Weights of a small GPT-style language model, trained from scratch on English Wikipedia: width 448, MLP 896 SwiGLU.
MLP neurons of a small language model. Each row is named by its layer, matrix (gate and up: input weights) and neuron, and shows model dimensions 112-239. Each number is 200 + 40 x the weight over its row's rms, rounded and kept within 0 to 999. A neuron's up and down rows have the sign that makes its largest values positive.
After each neuron's rows, "fires after" lists the tokens most often just before its 100 highest values on Wikipedia text that the model never trained on.

L3.gate735,201,259,182,149,246,185,176,222,214,138,245,145,135,221,211,244,232,169,155,211,221,213,250,235,195,206,143,149,234,132,155,197,227,151,219,205,173,124,217,235,173,220,220,190,256,150,227,214,185,239,194,227,249,244,154,189,219,180,250,171,138,135,233,202,189,172,242,247,265,190,282,121,256,208,254,207,189,234,152,188,245,253,171,214,201,231,204,146,162,211,240,241,175,228,145,146,226,198,199,237,184,224,228,162,220,207,201,181,156,236,227,183,195,214,275,200,249,151,176,143,174,199,293,193,181,166,182,238
L3.up735,236,141,180,241,170,250,161,191,213,183,129,184,265,136,141,227,198,207,223,191,281,116,203,170,147,234,224,130,263,187,126,170,207,240,170,160,221,159,167,119,186,233,187,291,176,231,239,247,217,233,188,243,168,277,166,182,205,209,170,174,214,189,187,235,185,175,162,175,225,151,149,265,184,162,212,208,261,147,160,218,177,145,291,176,190,160,242,243,166,251,204,222,171,253,210,149,231,189,270,214,265,178,181,214,150,167,233,217,163,163,229,228,213,162,214,178,239,226,233,216,212,114,208,151,206,139,237,223
fires after: "\n", ";\n", ".\n\n", " |\n\n", "}\n"

L2.gate519,177,197,101,157,179,225,222,228,180,122,147,213,274,158,157,192,236,205,93,165,172,207,152,221,156,260,190,206,196,204,258,207,234,121,188,157,165,209,233,241,149,92,285,179,166,222,195,151,217,200,181,179,198,218,188,243,143,224,218,187,164,231,222,121,134,197,201,215,250,208,112,200,206,214,217,208,204,279,228,179,246,191,270,227,222,172,189,164,164,135,158,231,244,177,229,178,219,159,225,209,176,174,152,187,245,176,197,262,244,206,198,248,285,152,185,200,239,168,150,233,84,207,210,228,233,273,183,225
L2.up519,182,144,155,276,189,178,166,280,245,148,135,159,209,216,209,170,202,206,198,128,172,219,262,215,185,261,153,263,189,287,239,133,258,159,221,208,203,208,158,193,204,221,305,187,155,234,139,259,198,219,140,184,140,150,223,195,142,134,281,154,138,267,237,184,216,294,200,228,243,166,151,203,243,102,178,245,197,189,146,122,148,98,177,243,192,148,236,194,126,223,158,192,241,244,194,124,164,208,192,232,206,188,169,194,203,220,225,166,146,260,227,155,239,129,155,223,220,150,192,192,153,220,204,159,176,179,210,213
fires after: "19", "20", " |"

L3.gate577,209,145,154,225,188,260,251,244,240,195,210,229,257,225,231,237,248,256,175,169,153,202,248,254,198,265,270,246,245,260,220,161,217,201,279,235,221,249,252,124,141,171,183,212,189,217,239,193,201,215,195,277,202,238,169,270,200,182,233,250,172,222,171,156,164,265,213,98,238,248,161,239,170,260,244,182,207,243,167,176,203,149,283,182,157,227,138,195,150,140,177,165,201,194,150,190,199,254,170,192,206,197,175,272,178,159,198,197,272,240,236,194,210,178,179,263,245,189,163,201,307,219,193,141,223,249,201,177
L3.up577,162,179,227,210,174,204,185,129,175,200,170,211,224,214,185,223,236,196,160,209,218,190,256,199,180,260,156,199,201,155,215,249,204,162,208,228,250,202,205,230,242,181,178,137,192,233,118,164,233,223,212,219,161,262,234,211,206,208,218,233,201,246,196,193,180,224,170,202,218,282,181,144,237,206,226,172,200,228,137,119,224,129,235,154,155,163,222,166,180,233,179,177,158,270,161,184,167,227,249,160,233,177,221,175,171,151,232,169,183,122,157,175,251,250,213,228,161,285,255,191,147,245,184,240,243,181,227,86
fires after: "20", "19", " who", ")"

L3.gate853,211,157,176,190,217,150,220,206,249,107,220,231,218,225,224,151,211,244,173,180,199,212,175,247,233,143,214,198,205,283,235,230,165,223,149,132,249,202,181,208,162,227,279,184,188,196,167,166,211,219,167,269,200,259,189,221,155,182,233,266,158,190,226,210,196,193,192,234,249,187,163,157,211,170,262,229,152,209,229,200,107,147,180,201,123,188,262,210,176,189,266,199,177,153,200,226,225,213,179,132,212,212,131,204,210,173,142,138,162,162,245,197,127,160,168,151,130,170,235,261,190,212,208,184,195,199,206,209
L3.up853,223,202,145,245,139,294,199,180,243,148,190,104,276,233,160,225,171,155,218,268,266,256,201,229,190,220,237,189,213,206,221,178,198,147,205,158,237,227,205,250,141,213,179,245,217,207,195,211,243,128,199,221,188,190,221,215,185,141,155,186,171,207,222,205,183,230,185,166,230,119,192,215,200,171,208,226,200,190,230,200,127,234,257,209,181,207,164,228,223,211,234,249,166,210,245,134,245,225,181,182,234,198,206,286,201,229,193,231,147,197,166,96,127,232,233,209,153,226,157,198,217,208,208,232,207,148,270,154
fires after: " ", " (", "1", " –", "0"

L2.gate712,179,131,199,202,186,207,173,176,149,189,257,180,219,201,160,164,189,280,196,259,161,252,136,194,208,234,195,233,220,172,217,191,202,153,179,137,293,241,114,166,162,156,173,234,232,173,165,177,152,173,183,211,182,171,183,125,178,208,172,247,258,150,153,193,165,257,196,193,185,208,146,161,205,153,211,270,218,171,124,197,157,182,291,194,223,197,277,131,211,226,208,189,238,166,231,151,197,192,237,200,168,156,209,177,278,221,197,210,273,249,172,183,218,206,241,240,208,161,166,159,177,222,235,241,204,196,242,182
L2.up712,188,179,235,234,275,243,300,219,142,228,206,208,161,189,152,249,181,256,185,184,285,245,136,149,255,201,149,286,277,233,260,188,241,241,272,187,247,224,152,194,199,245,244,258,201,206,267,168,206,171,159,213,181,213,199,199,209,186,128,293,140,211,177,197,180,164,181,258,212,152,190,219,184,163,262,276,165,233,140,111,192,208,144,232,235,249,234,125,160,220,123,216,256,175,170,129,239,147,165,159,254,174,174,252,183,193,228,127,194,138,131,243,127,239,172,145,184,164,214,132,165,192,224,231,244,194,165,260
fires after: "20", ".", "T"

L3.gate39,184,256,272,207,153,195,184,166,229,200,126,154,170,160,141,231,234,238,120,176,188,266,260,249,194,257,209,163,162,147,260,170,148,209,183,236,220,162,151,219,169,151,249,210,182,163,202,219,204,202,223,198,169,281,192,224,195,158,245,257,243,215,229,159,239,259,248,234,230,175,213,168,148,184,180,151,223,175,274,183,143,167,155,207,123,187,213,172,204,236,245,107,216,149,234,234,172,249,143,167,196,189,205,255,198,236,152,132,174,214,194,222,183,221,247,189,170,192,168,192,183,220,139,213,180,111,137,107
L3.up39,192,174,200,190,225,265,214,151,180,137,180,179,199,187,162,175,153,100,245,153,224,277,208,138,220,242,180,176,239,202,154,168,199,166,148,139,154,230,226,202,236,231,206,176,187,179,223,180,195,165,184,217,166,288,241,184,169,150,197,252,187,255,243,234,195,197,232,164,229,166,297,202,200,218,236,153,233,172,177,138,128,153,175,252,144,207,137,257,241,174,193,142,290,174,194,194,188,184,222,184,160,236,214,236,208,211,183,111,223,162,155,179,252,268,156,235,231,229,191,247,212,175,173,112,142,118,245,194
fires after: "1", "3", "2", "0", "4"

L3.gate318,155,274,221,228,205,248,112,173,222,142,188,217,210,195,200,246,177,254,237,171,273,200,179,253,276,175,170,196,159,137,227,128,154,235,221,135,204,146,190,167,189,176,168,147,203,239,107,156,113,144,153,105,151,256,188,265,208,180,163,170,256,181,154,212,231,213,210,171,214,218,160,238,171,197,206,185,249,174,203,169,204,217,267,220,272,173,138,263,229,192,132,251,114,262,188,212,215,186,159,218,186,252,201,203,173,178,269,180,162,248,215,161,186,161,163,263,214,148,267,164,142,255,199,132,171,258,214,151
L3.up318,226,126,165,264,208,221,267,243,171,157,200,178,172,223,248,249,262,159,255,215,219,206,228,230,177,263,123,216,247,222,192,217,226,255,250,161,260,140,165,198,208,129,254,140,202,244,131,214,177,258,172,183,268,231,210,174,206,194,200,229,192,236,205,156,187,211,171,255,145,271,199,185,232,149,202,304,213,176,190,151,197,145,130,196,216,162,182,246,215,257,262,261,279,175,225,260,200,210,124,123,142,181,233,218,177,207,147,176,262,205,174,218,254,189,186,256,276,153,138,234,252,245,201,228,189,161,190,229
fires after: " ", " (", "\n", ":"

L3.gate266,105,194,193,139,151,210,120,219,186,235,250,141,162,151,122,174,174,215,198,192,182,186,269,250,265,162,135,182,253,152,255,187,164,229,206,232,157,215,251,187,235,187,291,209,135,197,176,194,202,175,147,164,220,196,155,171,167,199,247,204,197,197,243,205,174,209,263,165,204,140,173,219,179,219,180,184,182,248,144,168,229,244,221,273,303,181,187,215,221,248,211,217,212,235,195,174,80,137,204,245,233,272,240,210,142,235,214,130,264,217,226,224,266,214,197,210,197,188,157,214,210,252,163,233,118,231,113,198
L3.up266,140,170,179,140,244,267,182,174,145,126,202,177,254,197,161,225,179,238,289,295,209,266,249,186,233,243,220,252,258,173,219,171,245,219,191,229,223,270,204,150,244,185,195,203,277,200,185,142,228,213,232,200,198,194,164,220,207,134,213,197,145,156,153,167,183,154,216,153,177,177,174,191,155,168,225,208,162,185,222,225,288,202,199,139,237,143,159,258,260,174,211,222,222,159,194,172,191,178,227,212,209,176,260,149,137,187,196,193,154,155,146,192,221,203,191,158,262,171,208,184,182,257,206,180,219,229,203,139
fires after: " (", "\n", " $", "17", "-", ".\n\n"

L3.gate239,210,169,189,245,204,234,144,230,181,167,215,225,213,210,203,154,145,103,131,280,230,118,118,176,188,171,143,278,260,207,267,212,203,172,200,230,156,190,168,126,206,137,174,196,279,128,186,144,135,211,182,203,156,181,221,198,213,274,248,225,243,201,206,126,172,210,255,241,289,205,165,230,124,215,206,212,167,239,236,103,241,212,203,132,172,242,169,229,218,170,182,151,215,224,253,190,194,221,193,170,241,174,201,175,200,172,171,285,253,248,149,157,193,240,249,192,149,177,203,161,259,229,281,110,249,159,266,201
L3.up239,185,183,128,213,269,235,137,258,163,226,273,193,190,226,305,262,141,189,264,163,216,216,201,200,282,228,205,176,192,185,197,193,157,263,281,185,207,207,215,249,146,258,233,188,215,185,226,171,274,172,230,271,255,240,147,226,111,216,177,185,208,215,226,243,243,229,194,268,137,185,201,266,137,220,153,152,150,243,162,231,286,147,259,202,183,189,209,181,240,183,203,183,235,188,191,183,193,182,171,240,249,168,277,241,215,172,221,188,268,247,188,199,190,258,212,204,263,135,209,203,159,249,159,267,193,233,237,160
fires after: " "

L3.gate304,285,154,239,143,257,213,286,199,181,133,198,165,202,204,173,161,130,158,190,235,178,270,173,214,151,191,156,182,283,171,221,232,260,165,230,240,186,181,239,180,152,94,195,189,173,192,164,146,271,247,192,247,195,213,267,184,206,137,235,159,119,254,171,162,172,227,182,276,216,242,190,160,151,242,193,249,174,216,201,205,229,159,243,164,255,167,214,224,193,168,145,253,221,138,181,191,114,202,197,252,170,208,162,169,172,156,160,199,234,227,230,203,171,191,233,211,229,211,214,214,159,124,249,194,245,128,256,226
L3.up304,210,171,181,158,205,206,206,181,218,214,216,161,188,196,141,142,211,196,225,171,230,248,224,175,235,208,256,187,166,233,117,217,287,215,194,205,234,231,180,129,166,240,226,127,228,212,209,177,137,167,231,199,195,147,151,199,178,221,239,230,213,161,182,233,251,158,241,231,212,233,206,128,233,194,167,183,243,270,173,130,171,152,279,147,227,192,242,201,158,192,179,152,138,199,174,238,120,185,194,203,185,191,255,181,186,237,161,218,195,171,212,242,206,268,131,204,192,209,246,187,190,301,219,118,146,198,157,180
fires after: " ", " Sc", " Cy"

L3.gate428,150,235,136,208,177,178,209,155,248,178,159,262,244,188,195,247,194,144,223,187,216,170,162,212,220,223,157,190,177,186,172,223,189,164,273,93,230,172,225,279,198,149,219,243,198,263,236,161,230,207,182,225,126,220,244,230,193,187,149,228,162,244,240,254,231,226,202,153,242,99,312,212,184,178,149,159,225,226,193,189,200,207,199,151,185,139,137,223,251,172,117,151,244,185,202,237,197,231,196,208,166,200,175,168,214,122,217,145,201,231,217,162,215,253,230,224,218,215,193,233,211,221,114,222,216,213,163,187
L3.up428,223,270,270,273,206,219,230,175,225,203,177,263,241,154,248,176,193,188,267,155,182,197,228,266,163,238,194,193,113,261,232,229,201,219,148,156,158,211,224,211,175,234,184,227,187,112,219,255,200,193,220,271,185,188,235,213,186,227,291,194,250,184,158,173,249,199,185,174,220,241,268,178,171,232,165,132,222,153,232,185,223,234,189,231,252,248,75,219,154,258,190,279,226,133,227,126,171,155,234,222,252,198,193,227,222,162,185,206,141,210,236,217,277,220,238,237,209,161,200,249,266,204,186,222,171,243,235,214
fires after: " ", ",", ".", ":"

L2.gate678,173,186,169,202,196,203,195,113,267,233,194,236,223,167,162,249,224,241,134,153,205,190,236,270,269,288,144,212,238,249,204,193,251,176,174,211,298,254,177,233,142,118,191,218,191,280,235,168,223,254,205,200,194,264,160,251,238,154,186,136,188,150,237,208,206,262,220,236,252,160,183,127,204,215,234,215,144,243,212,170,262,148,248,222,254,118,173,221,176,292,246,182,157,158,211,177,228,177,244,160,249,210,264,239,184,107,189,219,218,182,181,201,204,161,148,239,205,273,201,125,182,196,240,202,234,264,155,238
L2.up678,238,197,206,133,174,166,240,126,158,174,219,224,141,242,126,274,154,200,185,130,251,233,166,166,158,223,208,199,165,201,133,247,204,238,234,170,237,199,172,197,192,82,156,167,169,165,208,210,189,127,213,177,213,197,288,296,143,224,219,181,249,139,107,235,236,190,188,246,173,205,208,198,205,194,189,185,196,218,199,218,233,271,300,113,240,132,192,168,178,231,184,233,187,201,173,176,230,159,213,269,179,132,177,247,242,238,141,114,145,183,219,160,151,202,148,191,170,167,171,254,232,248,213,163,115,228,176,194
fires after: " "